{"n_layer": 8, "d_model": 768, "n_head": 12, "n_kv_head": 12, "head_dim": 64, "d_mlp": 2688, "vocab_size": 50257, "activation": "tanh_gelu", "norm": "layernorm", "norm_place": "pre", "norm_eps": 1e-05, "positions": "learned", "qk_norm": false, "attn_scale": 0.125, "bias": "all", "tie_embeddings": true, "parallel_block": false, "init": "trunc", "init_std_qkv": 0.0238, "init_std_o": 0.00594, "init_std_up": 0.0238, "init_std_down": 0.00594, "optimizer": "muon", "lr": 0.00144, "lr_mult_o": 3.0, "beta1": 0.95, "lr_head": 0.00639, "warmup_steps": 200, "schedule": "wsd", "decay_fraction": 0.846, "decay_shape": "linear", "final_lr_fraction": 0.0, "batch_tokens": [131072, 262144, 393216], "seq_len": 1024, "doc_mask": true, "train_tokens": 971000000, "steps": 4239, "dataset": "wikipedia_en"}
MLP neurons of a small language model. Each row is named by its layer, matrix (up: input weights) and neuron, and shows model dimensions 384-575. Each number is 128 + 24 x the weight over its row's rms, rounded and kept within 0 to 255. Numbers have three digits each.
After each neuron's rows, "fires on" lists the tokens most often at its 100 highest values on Wikipedia text that the model never trained on.

L3.up177:131121134141121092109119144103119130105124106107141129134130106180136158119143134133136117103116118132135148146145159102116097144093136151113185115140150131138131147129131094134130145163130139155160168104112100149178088134180120119128131094151085186123131112115159130116133126123118100134151118093122103093125148141189137100091114139090122113096176110101131118154136132122164087117092131130100147123149131113171090125089130108125102130195122156113101121142172133106092191102174116131111074178116104140142093178103087073119141124137103093154133138128106099135135097116158084166
fires on: ".", "-", " for", " of", " |", ")"

L3.up840:120101155124127164117135108157159121114136126107121151159081158145180121157156118122104117128097071139074168135127130126136144108122118168119084127134128174093100071094113156144130158124094156147153151126189096113124131133127141117131138117105113177146137139137140117154113160135081145144107086106128132132056091117121155160077126112118160141128111098123135127097121131106069115122137084095147116076124142124143163105096102164148108072143142140131130136114141139162139214110100113158085107164099133130151174145175123138129112093161140130106113150129122157121121144127155112158
fires on: " United", " |", " U", "-"

L3.up209:105153117127112109132132074092121093088112123113149148133110168109126093116110112137128129122150108145135135130113090152092146169164091130163136146141138093113112142110122100130133101190131118093098089156125118118139097141126132106105095153100119107142119092113099179151114140132187126134161152108151138093105149074100155154143101145139116112104118142138162117209087148106153124107193113150154095134101139122115120120136119143171100117143167125163110121129125144126126077112132110116146134128107135107133159122108154159126140166104143116136122126140108125138174093095140162154
fires on: " including", ":", " as", " are", " is", " include"

L3.up1235:108143176139181135120145070153130135138089125177112165156133133152119125113154107102165133132103135070145092115111142194117147126157060109126125140137134123078143118130137140130164106111146108136177105121102094078146086117149114110094133084134135117118141160180117119132156152094113110108119135158122157112128118113117154123075164122126137165095093115114141084107140143142145135134118116168123130121117105122079115128139131084145135122087138151101129127136098130089155170163156132116162081141133121137137078107114120126163151118147097135144139135127161158118117112143103143084
fires on: " |", "-", "s", "e", "."

L3.up2019:126136164118180135125187155152147136097104121143181116131119167156129132157135124142137173090105104124160117133140136117123163107120088130125098142106071111119161140095104111151140128056147140113088092104129136093139093119103086113131160172117155121135098151120120100128155143112124162118159130129163100159125153097132078089093107122145162129111138126128126086129141143140155122164162152113091137133146145125108158096143130121166131060133105113096098121129178144126135073109127145157130127158132103096158195187107123132148090167115129100094175128148083111113090135108121130126
fires on: " |", " No", " 20", " 3", "\"", " 1"

L3.up1823:109115143111111093138139103134137117072159132127063115172134121135166124105072107158124116102123132125130150147111114142137099142090100114122124160130133159085130125125106134141163096180131169105132157153114159109134084128132138112104131120105144155185144143141113146143143139176142156157182116093089159126116159128138127176095117103101145126136101132129106089160104111104094142152146097127078128160131094133171122080152143092133176164154142088125121149129154101129140118105131140149133127192110156101142117124130147168157136084108113150125142144139124178157064112154108138113
fires on: " |", " of", "\n", " No", " by", " hold"

L3.up2081:114149137116105150155170105096131105109112122144140131141148126110114117146107091107133117090051092139116109097093147132163137123189096160086140126137089114152135170168069141151107090095115158116167099111130109125060151096139120139146121140111123139127131171159118181151163111140107129095151151127104144131107104118138134191129094095149116137108105127122159125097121177120095175113092083130112137162101118114101129106132164072165124120136132146127144136125127137113127113095128115113111106160138087100133132167090157132112144172125138140108089125141138152156126190130101148156
fires on: " who", " in", " a", " with"

L3.up2186:117093062134144137188119111126116072119122116135136170171127149135084110123120109144149123176110176177105139143143086121117117105133133126088146116150077128164156101136120099116101123172163131144138153087123113158141109131150122130169111164123117122122133106122140160149149121108132155113158190133145104154160160135122132137141121145098131132071095121134151112152116119141117066160144051154133137133110134162100147132140110153114129065127105132102131144120115116090141131127129135098121123118103072138108109110127084154119113120155128112128095134121125115132169148123163163125
fires on: ",", " in", " on", " |"

L3.up1371:142145138107123130100098113153126101135092118139152137112122131136173159149141136123143100094129161150151125136119097159148144109140114114109132087105146131118094097141118152136151155129130099164134093106134108101118144139179128102145121137113146101096143116162110108144104118141086136130167150163078130089115142100152117096096131125148131145125142138148138106103131132122109132117121150177146112137145109130145127127129139103135089104127141114117116144163137130186124127129133101139119096155171161163091155125135140140129167137123135113139118156092128110145144166118117130123
fires on: "-", " of", " |"

L3.up1883:126159113121157111147146157116132148148122122146124093103129156101099128118130125147132154088142113155150143160108161148139127158107168140087129136136139139137133130115168133099138116164082132166093095131125135115158121119139147129176120143135128124127132116112108186105113105143110084165131138110102122099111154109154107113169121133149122117068112132091099163124116127158144139149189128122160131117153086157157142107100133169129102096163152146132171169135143132124103112114095150129133131135133086143121135135129145093116091161115133117117144068072122087125147130165106124107
fires on: "–", ",", "'s", " |"

L3.up2355:179175105129159086115153179165112122110130133122098124119139170108118133135133111145153115137134095116138156117152133109112144119167128115134137107114104131118116120108142105137123130126105052111120118138114102066144096090142130106141140126153130169124132141133125165081168115147097123115116087142110119167149125153132118139120105095098109173120123088077149143142101164103190126138112095160080164133122115116092101121167146114120092078126160121154105124117106115141111134120098152147117133146129145169110101101157134161118143141111130180119143103091143088148126161091149157160
fires on: " and", " which", " who", ",", " the", " in"

L3.up2273:152153153097174137130110127140117126156169167144100094167139113155176086124119127124117058167133119113169156076124108135139153161150134109117155158158158118147157141144134181097128102141134111120124113152194151132130128131135112102133143111141180128140141111106129100125130126146125115093111191087111140137142095128074117118121107094196141116185094155154124123161168105107135122117131114154122173120102132106112138129119140162123095162129152125115126157120126077120122129102184132080151158122139100117111141145119154124142144117168115163154132122118088146102128107119114138113
fires on: " |", "\n", "==", ","

L3.up196:147131119133137106131123151125133081126091108107136153110147137120097152164107170105114170133178123153133111141123097128106107110126187128153147130072112129145123090107098165133146131125171133093122106108139119146134109145099128130137157111165130109079144089135127132126093122119114088127131128148138138165168128139100122144083143158087063117140134139176103153098110127138150110105126106145121112202125159150104149138120103114151126139097177127164127108157134092123098124132118134155121137151116155127126099090119129128132138159084141101093122130123114163128182110127116098125
fires on: " |", ",", " and", " ("

L3.up560:170120128124096148156130061107098117108129120059147131120098060124175137145087066122138114106118165138125129138098110118064147131102138144132110119142146151126143155136127144166153089138108133116157136139121130126123120142130094129092125135146173137091113124118112126093158130133118118095162170125101145142125127129166132107104150153152117114103121136127139140102142078125138130117133135103137167114098114106142126113145142154170118124108129104118152116128144140127157175073130138130144157114123133131104101137094112076148128129140126109120117135157125150151132094105159137149
fires on: ".", " |", " club"

L3.up714:137102145148130120108138150188134126094128111125127135144147170106129152194118135138139136129148121167142131119145148127128154116122129140143140106153098148137133129169133144125119120120145140128166117111103074125106128122152138135126139201108151121132108149148095090112122179135138140090137136114168124125105140156146111106113153168122124114120113136107119104121101124151169159167158158135097123130127122066108113089160090125117181131115160155129147132140106136116159054096099124131110152103170102152120083142157138108131113162119106123135103148133181134100095144137134127096
fires on: "\n", " |"

L3.up2031:141151142144126108108127104169150177113106144127127127136144093134106140130152157131101143106126147133089153155114152057126117087111102122141132143148106122155165154144168093086144128114125125128095122140109135142123128100136167123136155130125092115092113119108178110145168115119144136136155153127121106139089125122113131127116126112118134104126147118138134148131159156091110120079116110163082096125129099153129161173136117152130146148117157169160150123144117172154124113137126087098134125103112123150092145090141139134093124091107124123121111176161143118140125112132151105124
fires on: " and", " called", " has", " including", ",", " +"

L3.up1588:079122092151154180139117123136176104147122121130145106118127116109135166124144137148119110138133113156105164069121120156097127128163106161141132111107102117101089122143107151147094119117116120094105145107164139168111088117086128169133144079124114147077144122136127125112112110117142152093149148096137129107123120127110050122156152107125141160160091103171152134141123150130134153118135154116116152115105139156154116129099107152106093069107135145152129158125168126149126109111152141085116137154164131127101125155124141126093123129120154119164125096161115121100141133110123105131
fires on: " in", " since", ":", "From"

L3.up408:122158122089139127112111152102123153078146110159087096154098141146102129081134126134128138160104101121150144107078108142114119153093096056100107140108079093142095136102142147131117147109101111162117095144136113119162174103140148115160166104116142112158096163140079139105106125130153147074100117136120134122126118134093087120119119088092138131166105153154151105105107109119177121089113141124111141179139116122123153119119144120144152128163144095144070168099095130144135094152143158125096126153088154128132155140125165149125146136091143098115139118145112080163075111156138137108
fires on: " to", " |", " by", " in", " 4"

L3.up319:181133132122120152155138124125139103121159165092145144111142124146163096084150116082148107162111106154164141126146094143107175121105135140137127118101151129126106111134149125161129089127132137161187058104133124112117109065179130140134109148136152140168129122101123128103126116158103126115147087100116129157133146136066145104096089102193154103128120100140159163109160115088128105151157108109114165152136139123081165136102144132189094133164143130138148096152110102110139141138149146081085166118109120133084112152180096127136133099140152122156108122144137149098147074126130150157
fires on: " |", " that", "\n", " World", " such", " all"

L3.up905:137122091098123149078094108108079126172115130153095133135116132115183121139134092111157129144105140154125127174161094092078128095118138147125125096105155133121133137088156152094158135149091153113114088168121130161140069139078122124128125114122138113112103100111117118134155128113145128149125149190100151151141125136114132099113129123136114156127150121149146099104117104157163113146143136145144122117146119111120160079150142135127088184133120134101162124132108135165125136096141142106074130144115140141094156130132153089129181151117137111092099155131110146150116176135115132134
fires on: " |", "=="

L3.up1775:085162186113173160129133114134161164131156120133099089111158108164130137113104113144120150106147125104147156159119159118122127094110148135140124122120093113122131129088099128137091138143097098168129129158143128122164132114135143108158107108186131155090154173082126140131118120141108095170130101087125153053111114172120124133132125053131119155121171103125162111110135120125148145112138181162147148150132145128103068129145134150093108114121121109121153125110170143077120124100139138115133148132137118152151111116144148084135137133107173123125170124059124151089114170093113091130
fires on: " of", " and", ","

L3.up987:139168115127102126097158103123161155119130104119155150114134110132091132103123119106174144112137137150158141181124078092136121132122142099134120167174116090146127134134137095130158146197135103125133123131118127133177135101140139111106110133094163109150127156142133126142138149132149064120106154134161127081124127108126121138161101160143179119183130133127109131119139092109131131091126115161151100086115123105104136127156080080152113143134151135159097136122077129134129118148144128116113096162111136149113138114152132116157150119153133107142129142127094146125160137110132094147
fires on: ":", ",", " is", " as", "\n", " called"

L3.up369:147097123113111119123129138095148129084118110092111158114155140158132146102162136152138172133114094083140125180107156165130115121087104128119137100111143124105107135151127108124133125135123109126166119144151164122132118164128131066153137123133124115113124124093161114096130132171174157116198116124115135116132104120092123148141141127128129142118118103144104107113132097130137153090149154084129179135157132102123098068164164089066118147135102144133155112098158090177153105162095119134105184156144102123115134117120147130143125096116128146161114117121137104136113134144118110156
fires on: " as", " for", "\n", " at", " the", " with"

L3.up1019:151162110131138144133134130106125123105102096134116120130136132123169137149130143166177131114150105174178138149139164126126122142109120121117115148096165125163072135145106185157130110158094094176114099115123097122127134153094104126136148154088134078113090139101108186109122135093140120137118085146076105102146116143149157112111137088128097157140139153137114111089124135153134115120134121148111140116107131110133128111115102115135113127118141119141106118103142141159100164117086129146127143149106141090168133095128131133148147114100122132135160148121147121093125127143156132142
fires on: " (", " for", " or", " and", " C"

L3.up1282:067103169119121137167126147138133119113133149138140162130096171136149143089151080150150159131112118126127108113103168109078150113115160144141099152114155101148112157138143128132185117136105089115128106147137125166148115087100114107100152125101101155109123097165115117192125134145154123061120128112163140079133094147117104127114137124159144095146113116152126153151181145130102124081085041098131090144159147132124165105113124096146145119190124179142139110139087149061149107145136098122121156101157104150163155099132135146155140125095092132072132157106158119147117148166088091117
fires on: " in", " for", " as", " the", " with", " |"

L3.up2109:153139141097156142120121135134182177123130088156096106124103129135131165119136132161108155113199099111156179104094148161155101088070143099127099101113134084134120114110127109125098137132111143089146101129118107098172125138104142153167115123138116156131139114103102108124178125104109087127114134139144161098105108123151078093123139090112132133113126139157080111128106110192099121172128185111103138151106101116125101100109110134099143108137139111144106152134131158124146143111157148138141140183130153147136143123111131149107125138152147119162144170138128134095099096109176108146
fires on: " |", " and", " for", " to", " ", ","

L3.up2118:119136106138174129109150149141154141130105135110139114103098108165142098111085116134135056119113149136151175114110146132120133118114107150145154149109098123126105120171051142137125138124126161140153129134134102117107144122077174134176150134140160133159132117116106158041102110142099129151131121141152098157087083122113118141083140131127146125061110104124156099101135067129129144109122144137147185156127165134109084190109145161159132127134110133121152128106122134125163138129134113169144155128122089150131121157154118150114126112130145166088132133141139139092145133095124112140
fires on: " |", "===", " /"

L3.up2158:147165129151158106097134138073139126136104138120143151124146151151107113102123087109061098168114136167120121118168109096160174082147157163181135084172127124141107127129146141144142144100147166150108104125113068097143111169111145139142124109099190138125107110174120089131148086126149129110111113163134136112119113139171147120134123120120135110115138164130117126132079136139116145125117115158119124148171149128109142135094135128147087139111074104149105131119143112158139137129119122124098137088142136090149171138124144153105150098130133115108101097113121088138119140140107112081
fires on: " |", "'s", " of", ".", " U", " 0"

L3.up2474:168152159156120167108094088103109171102090155130129110112125128102167122116155110110119116146163093070153140109117165109122107121132134124141156117143109134148114072102108094133157125117115122098115113108146105083136146135100138099127167135135121137119128147149098125108098108085134117112162093153094084126073174118180136130084135135138164091128169097133143157144132129166131150084123129107071123105107122146149155136111121143139124134129136145165113130135101185135139133118152101123129096128151142159134126109142130148180125125137168168104123141159108114160153141108131151118
fires on: "-", " (", " |", "6"

L3.up2261:084138115128122127147150166123135161136094141152101113108128133103150140125163101164132118142137139127125124112162155138161162062124128116146101132173119148120128164123145134119109161157147095101089114152158099198148103137129135139120158130117120101104152157092180152098130131133142149109131170086138095123119122154123134136102074130132111107122087162157131176094113105109095144128124098159120152111140158109118152155169122105111155111107108097101172134134140138178121131122135102130133127134094118177125177115102114150101155149132136097164119150143139143123122126146139160147
fires on: " 0", "\"", " which", " ISBN"

L3.up1749:109092125125076148137101120118142145134176131127129180090144122132124095140144184125093106101125119106150155128098138152114156145111134095099084137129112161113170137120113104162125139103138124124101108148147164103105103151100097167107102137138154134126122137144170154134129123133136111134154107152147169119104110108136159130160133138175154126139134119115166090136116112129141097098159138133084177141130071123138128172120119104126177191097152121131096102102175112160121170103140133149111096149109101119143134105147094139096129141112148124106099154196115086114106126132138134120
fires on: " and", " |", ",", " or", "\",", " were"

L3.up364:109117103140106092108114105106113140200114138106097157118143120134104120125158139112141073138095145117150129074134138160148160135146146113149120116103174125111136154094136163178093171107092101135127121155166137131173134137138093133143170134138124117124142117095133096128164100112128121140120123119110123115166155131091135144117152116121115119147125159203108106192109146144139138201182152152087136136172148155140150146138120149152132124161127092151129105091122080140139153105168134126161148118119154144148099095145148086137106123131164135145078148128117129140095141118105126088
fires on: ",", ".", "in", "gov", "S"

L3.up1270:152111118129120091056100141160111105115139060135156116155138129115085095095115097130131124108088133128135115124115125077128114116151134112089151149141128095139098130170109106128141172141134128121092101114092103127126133153135125158128135175142102112144142114110118138161138165167139162095143129117179139133194127124103097138128138132137147118127137136140159125160121093133107144067099098144092107125118102180098121119158128136154110088093090135167122121157126104154167081158128154121112142062136080165161134115135161124127104129134115160096134133148169079163119130105130186137
fires on: ",", "\",", " |"

L3.up2664:141190139143088109123155138142142098132143139133136107137123144162137130142151114114136125134088159168168080139114189144122148103115118143119168166101124146125132115094156148115154139130125079112158095142156129105138151117153144147154133124130126159126156121166079099106097121158139136064088145100173164102119088156137147143151095144129119152116171124145113126129154128168126121109120146128152167120046168140118158142106108127165104169124110156150115125154116157148146162143106133137119126142146128147107092127080137073148164141147116135167148130133112141106112134115155120113
fires on: " |", " ", " in", ".", " on", " by"

L3.up528:138128113145136108105101120105106126117121111149151116122155138123124100131126114086116113125106175141171116139147126112150144135109071178098093135169111148091087096167120090131167128143139126199153126137177160179146113149147160146164117153101136095162154112110101149115122103097165138106147126125143109123125103136085119112123166154124132130152147111117154104148123099121093109112191136174133176113152107121101133142114186069177144099096132123106143101134103113098165114092127133129141119087149118146128088150165095121131095114138102128162095125148151129132146121109120154136
fires on: ","

L3.up801:128129102121107171141154141100126125125138118167155098093102183083172108128168099093175158133133120098078132126148135120136140107121207122136123129128102105161096166133116102132107177159112116142134134199153134154127159093096166142091132144124078101145133114119127119105118163116171138121156122150123122076104123141141170110089154116149147151129128123135126123139052128130118103113104111143171173118141100157131151148138100112138155122133098048145060120154150051141095152131166162156122103133116165152154108146125136145086120122105082124139108154137112118135150155099063139154
fires on: " and", "/", "-", ","

L3.up10:108113112135143132140121141097160097147115113150129156152100115148127117147159115102111155080112129092113116172119126122131134096116102120144102121082132084108164148122093125152173098087135109107091130141145149098183128114116114145118161120167132115154121125175137129155168148083131133153174107139183160158149109108133129133125149190103155127141128138122108128118122148100110169135126113091148126105091129120114112174109107143126127114107130147158116160104144159165113146109100135138096102133133118121124116096110110139095118099097161121164091100102074151168124123165111104125
fires on: "-", "|", " |"

L3.up433:086100126110139132114152110166110117129144115139130107119082152100143084117138122106101156141118123129115122127108120129146153123113111158137104085119131115122166106134171118160162137120102155111133141133141096088110170103105142105160142133113105118060166133091109118151149137125144097139092106123128151108114138130133125106148119142173122165121146136130181072145103124128126116090142113170137157145068148071105139148128127135111123116162138120167119171128127165142106118159138139179100133130136122154141153167092127124127124131139125132089141133089144131176146154118106079104
fires on: " in", " and", " to", " |", " or", " on"

L3.up2000:164143126104107120159096096150127154149103116126131140133142184121117150112114145093166087132111120079145112116168073131106115105112102101160097133103100106157108096094121137158060121130111143133150118143111128132140098115113127114128122127096108119131169144138140120115145113117138117151134117132122138117129129136103076115125075123145107167135122107137143134138134139117125152156151125128101130164159118133104190135128118142148108094117127083129167145110105091136119130148118131129117090138115144140122117104187166116098107151123160086100141128146085111151090176109121132122
fires on: " |", ":", "-", "–", " pm"

L3.up394:156083128148116150119085115131117186104194157082149142141129135189113169136131176113142149137097113097119113141138136133136146117124133129134096073120127139127108098109137189121123152152116107126104116095123119152120148135124111144089121155148091154130148141125084103189075125150118151131172072155120131169138110120111120110118165128130108105129166109111136187115080117136093098123128093144130170147141128140154143136104098110138122102122133101154099136125101104098076131118111138133093134090119162121106145126127167153065116100131135118119103153148136111139165133120113128151
fires on: " important", " significant", "%", " not", " major"

L3.up659:133184169123139105115124071087081103152154123134141113155127145131122068121129123135137140086099107097158130124087089132159118142113147127118126128149120113131105143133126164193157105113155122111117101166104126136109091185154131115151110115130125152063088137131068146118138107162110117159104146101135098131160072107128147122103128160111144141122153156124166173120154124197116173143094136104124122095125139123081140117133181115124107200116134148146136161108091101097179141145148156143109187169141110138080158138153130109172143131176150129136175109120132132155131115136126154136
fires on: "R", " |", "s", "B", " R", "S"

L3.up728:127129141096094122126148109107120106140132115138084135114115129125133155157102119091117124128126096126118125136136118134124143143122119102142171133106118151127152134118087138139136112112183130126148108138136119110124156091095112118100188139156123167086107114100135124124082139139135156137178093105111172130131111138117099132153112079141171120098101101121145122141130134123117079151151133127155129161106188106133142157144150127154071136155150076110156145105122082178118152134165145127105067151144132149130160102128127149122154140120115137114135163126147129155132118152106112153
fires on: " |", ":", ")", " and", " the", " or"

L3.up153:147113147169132148123154113102115117129109124083093095083128173075171143137141143156090153097122142099120139131108107088153145153118067138105138136115141170117115107105142157153150112125181124132107161139126145100125121124111115138116115104116119160134137116143149157119142159128089117152231165135136131142162143101129131129144156102122156127132119133104130137132134090090105136179166150099149145110144169139155133150131129099131095144089118119135093130132096137155152162099137125129086139129109112138138123157106100102132142139148136089159171126154091128096141109171094123115
fires on: ",", "\n", " year", "|", "==="

L3.up265:118140089096168126074096114130092088127118183126155075138068108125128150059099097117167138138116170089133139120118113127118127086136110157138126128131138172159132125113152080145146141163118194093094101162123098087118128113124110124153153122144129120174140153164111186132131131131139083107110108092097085104160132069109111132120089105115127150129143137186134145164124102183137150144139123122156090076147148101130129082139160096119123112121140086131122149108116159135145106144157159182135111168122164167081123142145100153158149110108126095134125116145126144089127126170152151107
fires on: "==", "-", "===", " in", " ==", "–"

L3.up1674:162163119116124122099107115141110127131144106110167125105123116161150111135130109118149124152126145121107136153167141142164124126138152135143134133117136134158088101102149138160114132112128143160170113148098133133100146104124147114143081084106160126127168127172113141112092098112135105130116106120139118137134144122103143140093113150085097154124145131155129140098142119143126161101112114111142147142160149106087180142104108104138111123108118117129103119176067187137165147136110172103103113100155104154114142170156153151121147099153109121110125148157136141082162081124164119119
fires on: " |", ":"

L3.up2149:146132119147133137158116136133151165101146148121149092111083126109098136134117112140113103135167140108150129110108146086095147115106109124111136167133132112111071140101142148143107144153103141133099143097132215151140134114122161133098163144153107138103153098085124113119151117128155096163141085128139153126125152078144088114125111113148116094115126133112097140132101110126160117165178122143108157157166139112149161118108124095162103149117088104132142119099164070167127131131125121142148137155096111127111154106157179152156122122150119109144141121121099097141168102139123165169
fires on: " and", "–", ".", ",", "'", "21"

L3.up1475:119075094102128139133109129115130147123183147143136168123116119124137135076120133135129138167154148111130119112124149142108141145122140178125148136188142147128120129137150124126118152111093098190101093150124133145118116138083143108122124161110098145135100157174145135136112174094148103089089113140130120160103127118175164141142130115129121128148145126103143111131101136113148162150126155160143113160169125148162130168127128102113149113149159143103157102143128141102124174114156098155148100088153128138123120137112181094166128130140107126157102110141078131160120116114109123128
fires on: " and", "-", " including", " of"

L3.up1340:139106131151112140141126118118121111127136132147130140112157074163169140060136089144117110067113120135176105130101143122131074100130144105165142101167137148124132116092156141129131070141139132125146109145137139168103125136145159159142136094152118149111124093165132136176076172134136140172124101097157115134083104111122122131111128151124094126140123171107165122138116118130122121143131144096126115125126137125151114131089099104107142147193148146126125140189099116121098100112097152149105152135135138120163137129078145121101079146138126118156114139117101125163127145122115133131
fires on: " in", " on", " from", "-", " of"

L3.up1196:117173123142188131114120122133141119151105159138116088145133142102183120119107156101143101112140147105146133115138126163159122102087092132148125133096169153137090111148104147141116119127101161122148131114077115147129094164111153105155129115137170133143159134173136124119115152128087078130127169144146123163113143128114179150113150090123136161116117178166119127067125071159130122092131105126144125134127136130123139146157066127127118119108133173137166089152132123139144140094116127138109132120112105135116084150149130156153141122159177109125143171111094134109177085147142114117
fires on: " |", " ", ";"

L3.up1635:133136126123114146139147131179134105076111132122142152122144137186159121124137136150099124118118139156146144130135129134157154111126122177172145133113133163165111084117100128141123088138165116141109122129079179135170194161104183100093140080090120118098156110110141133121131117175150079081065145127176103152128153092160078117104113079127100124133118106144103147170069110157127142129168122109144111142122095111135086137122125147149144128132115142160109139114110146127126143111097116131111151127144161078159131132101078129132133133105089116135147162160098166153125149145120117139
fires on: " |", " and", " to", " brought"

L3.up1600:122131148155117124169105129120109111094130109151119155129127154119110151115108133189081130142137123149117152115133128151169082131096138101124096146090135161117152108136134141121139111166079126106110124126088135134122099174122108132110092154105099138152115110145103132121071106168126147107168109114138099147141131118134128107103111151130096144098177142125164117109106128150104089112110175167134113159109142079121170072139125124127144122142126166122165162135146068127122127126104116169129108142171121114103126147141154163156156086122123079136138133081087171125133159124139150127
fires on: " |", " and", "-", " or", " the"

L3.up2638:131131134138095091128154142119125127156120157135112127106141131161171138132148140138153151138135167143128139119134129162107069122158134132147103163118118160124118138098100146184106078098111196135141135142136108091119147140115128158105107103154181130121104122087122129128125127162130111137091161151135111156125126116142138128125106126172097133131167102090162101139124143087144116160110118103159108144130107076168129110086121144114147133148089058125121143135115137168123116109133132155138111133144152131100127114123179095099105113115132139089136111151132153115134156182148141135
fires on: "th", "-", ",", " of", "'s"

L3.up524:154085193132137112085132143128159106128119138114123141124185138145141129099126136103161134123139125141124128146128149170124147135174135109157125103094150069145059117146131092132129134144122103083112106111127135121153154108106102086159118158111144116139096129093167136146116166125132128124146106146141167093127143157133121141080174162123142116133101144140185138139137099106151163137124135141132104136121104157133119119139130143107125116157112131133104120060107104150145118164137087083142103105131094140142162103131099030154114129157106140139083083138148126103112062115140178134
fires on: "-", " of", " /", "–", " on", " |"

L3.up1308:141137132175136097150108118152163075131122096117162125151092149145096129132097135158121138122113146154111124118089137112096118137126153127101151122160100112140101129146130124118094081141118141145130157109108110127131147076137109129109138125141157142122142153124126128098111173129104116110169122148131122070153115105115143085133102167116130107126141083124115142085122160128098165117144093109117132136113076116145112125107150186164138107128119131125123122151136143136140123112136145139086101124108122100166072096146148137132124127115156166133107110176152135234143124118108095126
fires on: " A", " C", " with", " 1", " B", " won"

L3.up1717:124100109154163122135132166203141086178126110102127107120137107103140096154087125113120124091128131110118119111149121118092143154117133094161107188130145092160132163145122143117121107116118097088120174142110157125170129120137123120121108078105102116117145107122117141126148112133111140106146125116188124140154123148167153094110119135119149122139122101110148111141121096139144123129145147137102100102099115105124129117118113151148107128122119133117152129119097151119114156103152113135164118114154127101168144129145104106128143078111158142141136127116080153104120100154146124073
fires on: " by", " 0", " |", " then", " also", " so"

L3.up180:107139112102126074082098120135110146106099116147139118191132122152120142135155161115116144141127129126124095177130140117112141109104127150137173113106118099152134135129100144147153110129096138092122139161138132108134113156126105117138132161132097124121151108142141102125112097069110116128156119129106114126115140079098103143107161098112127099099121109097091142147139107147122143120085142141149128167147132094126155095160137144118120132126089119117109164117131116151132118093113142190155103165089116150077102085122140081141116082118166149156171121093107116116138118083109152167
fires on: " as", "\"", " it", " |", " for", " ("

L3.up1268:078149106107128130108118181166151144126144120108084132145082167130102139112140175170118154098120110123137119136139129133111110145138154118132128138146133118163134157110140129119154108134120156117143163125087103116147126140127123146119134177146113165086111141126130117123146141118086137121100115126079146155142143112102133138113098108138084106114159141187126159118117153133141161116140140181100141144126090120155141134170107157110125113127139150107112152105163144097090114141113126114159120146136126151146129156096085115100109115116137166111136125128127144117131154149162144130
fires on: ",", " and", ";", " •", "."

L3.up689:110112096191104146153107123117094136161116159171100087137131147127149138114144132135127159152167110116158135137149166162135121146082123129115130153078105150100166127153143121147075115133113108137169062136106168105189144070119113120117126135104143122131155131110138108060143120115159132117098118121122133090159135143139153137136088109119136148095141144112109120137111149094145112105149147161104157166141093139107138143108120155102137076142125127149124102124138100135144151077148134178103127127176144108131128102164142137151116127129160128138139129125130101153125151095073125132
fires on: " and", ",", "-", " &", "/"

L3.up937:102147095117085111096170157127137132101120126158146121145104104168133129146119173145157136112158092128107105170141126097119094121119118103146093127143130183116124110117127106142146127111113080146104131098089140113136122144154135194122096110140123109186125116103148148106108170112078128124128144116101134093122167145212109125114113097139105127052120115119179146135130137119124101107124117112136126144142081106157119121140109109108105100165142134116125126140145158114099138076118133144156137186134122137099118150135124138137124120141183100102146138105095137166141131112148194151
fires on: " of", "-", "0", " -", " the"